Weights of a small GPT-style language model, trained from scratch on English Wikipedia: 19 layers, 1449M tokens.
MLP neurons of a small language model. Each row is named by its layer, matrix (up: input weights; down: output weights) and neuron, and shows model dimensions 0-95. Each number is 50 + 15 x the weight over its row's rms, rounded and kept within 0 to 99.
After each neuron's rows, "fires on" lists the tokens most often at its 100 highest values on Wikipedia text that the model never trained on.

L6.up902:41 45 74 38 58 46 86 60 50 57 63 45 32 50 45 41 59 47 33 50 33 55 53 51 38 54 26 47 25 45 50 39 34 62 45 54 51 53 64 61 39 63 54 51 39 54 36 44 50 30 53 70 51 81 49 58 58 69 31 44 40 39 49 51 60 44 30 61 57 80 54 57 35 42 43 43 60 31 66 59 49 34 49 44 50 54 51 56 39 56 20 55 41 43 20 62
L6.down902:52 58 37 41 63 43 47 78 79 87 66 70 68 06 36 41 50 77 17 66 58 41 37 39 56 29 51 39 80 16 37 53 52 41 48 81 61 66 63 49 55 51 73 92 59 84 45 61 59 72 61 49 62 65 58 45 55 37 28 85 82 71 29 42 33 50 50 43 21 42 65 44 21 34 53 47 33 43 58 57 44 44 40 44 34 46 45 65 67 50 48 40 52 59 30 48
fires on: "19", " round", " January", " re", " res"

L13.up302:62 42 63 50 20 39 59 60 22 55 68 60 51 66 51 49 49 49 31 71 49 44 39 73 57 62 45 54 62 41 59 60 51 66 39 09 46 49 69 37 43 52 42 52 67 75 54 80 26 60 25 19 75 41 54 45 31 45 29 79 46 52 56 59 60 62 29 49 60 26 60 48 56 49 60 35 35 87 55 46 88 57 37 36 20 24 52 51 49 70 48 65 64 57 48 36
L13.down302:19 68 64 52 41 39 44 30 71 59 36 55 58 50 45 59 47 66 35 31 47 52 36 42 73 31 51 34 39 54 28 35 58 77 68 42 43 50 34 45 39 45 41 56 31 44 52 29 79 34 35 51 22 73 52 73 35 45 38 47 42 52 32 31 30 63 34 68 43 46 57 44 33 63 63 51 61 35 64 53 36 56 36 56 51 55 27 65 47 13 51 56 68 43 47 71
fires on: " ", " \"", ")\n", " |"

L5.up834:45 49 64 64 51 74 57 57 52 54 66 44 25 86 75 38 34 60 26 46 71 44 53 42 77 45 55 55 66 56 57 33 23 39 54 31 33 48 59 33 41 31 35 46 44 35 65 42 44 45 34 64 38 58 62 34 51 61 55 53 24 37 77 49 56 50 57 16 54 38 53 65 65 75 61 21 69 36 44 56 33 63 27 67 19 64 44 28 35 50 69 53 52 41 85 79
L5.down834:55 42 42 49 39 66 50 35 56 58 20 29 58 34 61 26 66 60 63 65 55 58 79 37 61 55 40 54 57 49 70 58 49 51 43 62 62 19 60 42 47 55 67 46 25 46 48 64 40 53 66 64 47 49 35 56 58 28 42 40 72 84 45 46 51 63 61 79 43 64 67 44 27 50 42 70 49 43 65 64 70 38 42 33 31 37 45 58 47 38 52 18 44 55 68 51
fires on: " by", " USA", "ju", "NED", " °", "GER"

L3.up575:60 66 53 11 78 51 46 77 48 45 18 41 46 58 38 57 43 54 49 89 51 80 40 59 49 24 42 31 42 43 56 54 54 50 34 28 39 55 69 43 49 54 75 38 81 34 69 26 44 44 58 58 34 39 66 17 44 26 69 44 74 21 61 57 50 49 29 63 47 66 11 53 43 64 66 48 45 48 48 70 60 59 60 29 30 38 63 33 57 65 50 51 49 45 57 61
L3.down575:17 48 34 52 53 61 48 44 63 27 36 48 39 40 37 34 34 80 60 79 33 45 61 67 56 42 34 80 63 55 48 55 25 48 34 48 54 62 51 71 33 31 26 29 24 45 71 46 56 48 57 57 27 48 71 77 46 23 64 37 59 68 36 67 41 59 63 42 40 34 51 52 67 27 58 84 66 60 53 40 52 53 75 53 51 10 45 62 62 45 70 45 52 41 52 88
fires on: "\"", "\",", "\n", "',", ",", ";"

L5.up190:57 54 48 35 50 66 59 48 48 39 35 71 38 34 30 50 38 67 47 75 48 77 42 30 48 55 44 19 65 36 69 51 74 72 46 63 46 66 23 35 55 55 45 53 58 73 76 50 74 59 68 31 31 52 71 40 60 33 44 38 52 39 53 85 52 44 43 43 38 61 52 66 18 58 31 71 20 33 60 62 53 43 40 45 42 56 60 47 29 76 63 41 42 40 72 56
L5.down190:57 74 50 45 42 49 43 42 35 66 47 51 58 53 40 61 25 82 42 49 53 40 75 62 33 24 48 38 42 64 37 56 54 37 47 49 42 44 64 67 33 55 64 38 41 65 59 45 49 38 62 55 52 32 62 71 46 57 87 49 45 83 68 54 46 43 51 55 20 35 45 44 54 55 66 65 44 53 46 58 47 25 43 51 31 20 74 31 70 56 51 65 57 55 39 63
fires on: ",", ";", "—", "–"

L13.up691:30 57 56 48 55 69 64 66 40 55 20 79 54 35 46 41 43 69 51 92 52 53 43 70 44 48 52 48 61 47 69 38 51 45 26 24 40 54 81 67 59 17 38 72 76 26 55 58 47 47 59 54 70 48 59 34 21 42 42 60 44 52 78 71 50 49 55 36 65 11 30 58 62 49 37 41 45 65 55 64 64 80 30 38 06 49 64 77 51 54 48 71 42 64 44 87
L13.down691:65 33 45 35 65 74 56 60 33 67 29 40 54 46 52 72 52 38 57 58 90 40 65 41 57 49 39 60 45 56 55 42 29 56 45 44 60 55 59 49 65 57 65 17 54 60 49 45 76 08 39 54 44 31 37 65 34 42 56 52 49 50 71 57 49 84 51 79 44 43 67 60 76 53 69 49 53 68 72 38 38 56 36 73 23 65 69 45 63 17 47 47 78 16 30 42
fires on: " "

L6.up840:54 86 39 34 55 40 71 62 36 37 32 52 34 68 27 70 48 40 42 68 53 57 42 20 47 61 29 37 29 41 43 54 51 75 59 54 13 33 70 55 61 47 36 78 45 71 46 49 62 52 56 47 43 57 56 50 49 35 71 30 78 28 59 88 30 58 24 50 46 34 49 63 57 56 44 66 39 39 63 66 77 48 57 61 43 42 83 53 51 59 72 54 45 33 30 60
L6.down840:68 46 63 46 64 68 49 50 37 25 40 38 27 63 37 58 46 92 50 45 55 39 32 61 56 40 44 54 54 49 55 73 20 61 60 45 48 38 61 74 44 52 51 56 47 58 55 52 55 38 38 51 31 41 41 69 73 41 80 35 86 74 48 45 43 61 45 24 32 27 47 96 60 30 57 45 52 54 59 49 68 41 59 54 49 41 83 56 64 79 41 37 24 59 42 56
fires on: ","

L5.up426:35 58 58 52 70 53 48 38 44 57 68 37 35 48 00 56 46 28 54 31 48 41 36 44 36 49 63 27 34 57 73 65 88 58 70 59 51 49 77 64 76 60 38 75 47 44 85 31 54 67 48 25 55 67 54 74 35 37 63 30 64 54 37 57 40 63 38 32 59 52 42 47 52 58 44 67 34 39 49 55 62 62 43 43 60 35 83 49 47 34 56 52 55 35 71 57
L5.down426:67 34 40 39 43 75 50 37 57 70 20 57 50 66 63 48 38 53 49 53 64 41 47 58 53 46 65 65 69 32 37 14 55 63 43 82 50 54 34 45 54 35 33 27 76 46 44 55 60 57 60 49 46 45 59 69 40 56 69 37 28 33 52 25 45 32 53 45 59 54 60 61 32 51 64 33 59 51 48 48 73 42 41 53 48 65 38 62 40 23 60 93 53 49 81 55
fires on: ")", ",", " Chevrolet", " British"

L7.up661:29 59 68 38 76 54 56 77 45 42 61 31 49 40 25 58 54 63 67 60 39 57 63 60 22 44 71 53 48 60 57 38 12 71 49 33 53 41 62 43 71 40 41 37 55 42 31 35 77 51 43 84 58 67 52 46 53 48 51 23 45 49 57 79 48 37 60 55 39 77 52 27 46 49 46 30 33 52 64 50 44 37 47 65 31 47 43 43 44 48 66 27 48 52 33 53
L7.down661:46 67 35 41 44 56 38 48 58 58 26 22 62 48 21 40 62 42 26 75 51 64 68 67 17 65 55 59 47 40 50 54 40 65 37 49 69 34 72 68 52 60 53 59 59 49 84 66 38 29 58 47 72 68 45 20 59 31 64 51 75 71 36 38 36 62 57 51 56 56 58 49 61 36 56 77 59 47 69 57 53 57 45 42 59 61 50 67 72 53 41 73 41 66 14 96
fires on: "19", " later", " with", "20", "18", " re"

L5.up841:64 57 46 52 42 46 67 56 42 38 58 41 55 61 78 23 56 44 30 36 41 47 47 37 66 65 58 51 63 84 53 65 50 62 75 44 58 59 83 30 45 61 43 54 42 34 70 39 59 60 50 60 48 53 85 45 49 72 59 39 20 36 74 64 53 50 62 56 49 43 55 59 48 32 44 14 35 69 41 57 35 52 37 37 55 45 37 24 37 28 79 65 61 27 45 63
L5.down841:44 51 33 74 43 65 50 30 58 37 50 45 85 29 53 35 44 33 42 43 51 25 70 31 19 49 50 37 35 50 23 58 33 56 55 45 66 60 60 68 40 31 69 57 47 54 44 33 52 53 76 76 62 50 67 48 22 30 64 77 32 26 53 26 59 36 57 30 25 50 51 76 44 69 49 69 65 36 68 32 50 55 33 46 40 68 61 37 31 45 44 42 39 42 48 56
fires on: " \"", " Sh", " ENG", " USA", " by"

L6.up482:60 77 53 51 52 60 57 58 35 50 44 20 60 82 27 56 36 61 59 59 46 33 54 47 40 66 62 29 48 49 26 55 33 63 56 28 40 52 65 60 45 52 42 75 65 58 53 56 62 49 40 63 43 73 73 60 75 53 54 36 22 50 62 63 63 69 19 37 46 15 69 62 41 40 67 54 17 32 20 58 61 42 59 58 41 49 59 31 41 40 57 70 54 72 53 50
L6.down482:71 54 44 48 40 51 67 44 66 39 77 59 57 19 94 52 48 46 49 44 44 27 39 57 60 18 44 48 36 26 51 78 37 52 54 61 35 28 61 51 60 75 64 58 18 44 56 35 57 77 80 33 07 46 42 62 55 39 58 58 45 51 35 21 48 57 50 46 41 63 33 36 67 76 47 43 45 78 66 75 55 55 54 47 63 24 48 62 38 45 57 44 45 55 73 56
fires on: ",", ".,", " initially", " ,", " officially", " until"

L8.up656:40 83 43 48 52 54 56 43 55 58 28 62 34 28 56 78 50 49 35 66 53 37 73 21 54 38 69 58 42 39 61 63 61 63 50 53 58 62 39 62 49 47 27 63 48 47 43 32 52 43 58 66 57 56 42 48 34 22 60 28 47 32 56 67 49 52 74 46 40 36 46 40 48 67 23 71 53 60 56 62 71 25 48 59 45 45 49 56 44 23 68 61 40 52 57 33
L8.down656:55 79 56 65 52 33 58 46 45 50 63 00 48 52 85 59 26 50 30 32 54 43 44 57 43 43 80 56 45 35 67 64 32 68 57 47 38 63 51 70 43 57 85 32 59 58 53 56 71 45 55 87 46 68 30 43 61 58 59 41 75 68 39 34 28 37 43 51 31 67 61 73 59 32 49 44 58 73 39 64 59 40 52 55 85 24 71 59 64 37 47 61 43 59 52 44
fires on: ",", " ", ".org"

L8.up509:56 78 57 47 40 46 20 65 29 57 39 69 16 71 51 73 27 43 37 66 54 64 65 31 29 51 40 57 61 28 50 46 26 41 17 44 50 54 38 22 35 60 47 36 50 51 63 58 28 27 55 75 64 34 54 36 72 31 42 78 50 57 46 50 45 75 55 22 69 50 60 60 56 62 73 56 52 28 50 51 63 40 42 55 15 58 46 72 51 66 77 76 56 42 58 32
L8.down509:37 56 20 61 58 70 46 50 48 50 67 32 44 15 30 78 61 53 55 49 60 42 67 55 67 25 50 49 31 51 53 67 50 56 28 47 60 39 44 73 44 58 26 32 59 35 56 54 63 56 69 59 49 50 47 49 39 61 51 62 55 60 47 38 51 61 72 53 28 32 99 56 43 83 26 60 33 56 68 67 61 34 33 25 38 43 68 45 33 48 65 42 46 51 38 74
fires on: ",", "-B", " out", " on", "-b"

L3.up434:46 80 46 72 66 68 58 56 50 37 29 35 42 40 48 53 59 43 49 70 53 55 53 52 57 29 76 58 42 52 54 37 84 79 62 42 52 64 42 49 36 69 49 41 59 37 44 39 70 76 59 50 43 58 30 66 45 52 31 47 33 60 28 31 48 50 48 49 32 55 30 63 47 26 40 52 53 30 41 54 38 49 48 42 35 60 41 84 38 66 85 52 63 28 25 50
L3.down434:68 15 96 41 28 55 47 32 78 43 37 52 63 53 16 62 62 54 43 52 64 58 74 55 50 54 33 83 52 39 50 37 35 44 40 44 62 48 47 41 60 40 59 35 62 36 27 57 66 53 54 47 10 36 59 40 42 57 51 57 79 56 86 48 65 51 53 48 67 87 57 69 41 75 48 45 62 54 38 67 56 47 71 66 47 50 64 67 56 23 65 41 51 55 41 28
fires on: " G", " g", "ric", "oud", " Ge"

L14.up611:47 37 43 28 65 59 09 59 61 42 59 64 40 34 58 32 38 53 67 50 30 56 70 31 44 65 57 48 31 56 46 64 36 38 75 56 82 47 47 61 64 30 52 59 41 57 56 50 65 47 44 45 67 84 46 49 38 74 37 47 39 42 69 59 64 65 38 73 48 18 34 39 74 63 32 22 61 46 62 77 47 58 35 76 40 41 44 30 30 76 39 56 61 52 57 49
L14.down611:57 80 33 56 37 45 47 52 62 53 63 33 57 16 45 35 67 42 43 55 44 50 55 83 55 44 54 04 54 55 67 39 95 48 23 35 43 37 73 70 61 59 72 28 56 56 68 37 45 39 48 59 49 38 57 69 61 37 46 62 66 53 59 70 58 57 67 39 73 57 51 69 59 42 41 86 70 56 46 50 29 77 46 60 33 64 67 61 61 29 25 63 60 39 45 34
fires on: " ", "20", " followed"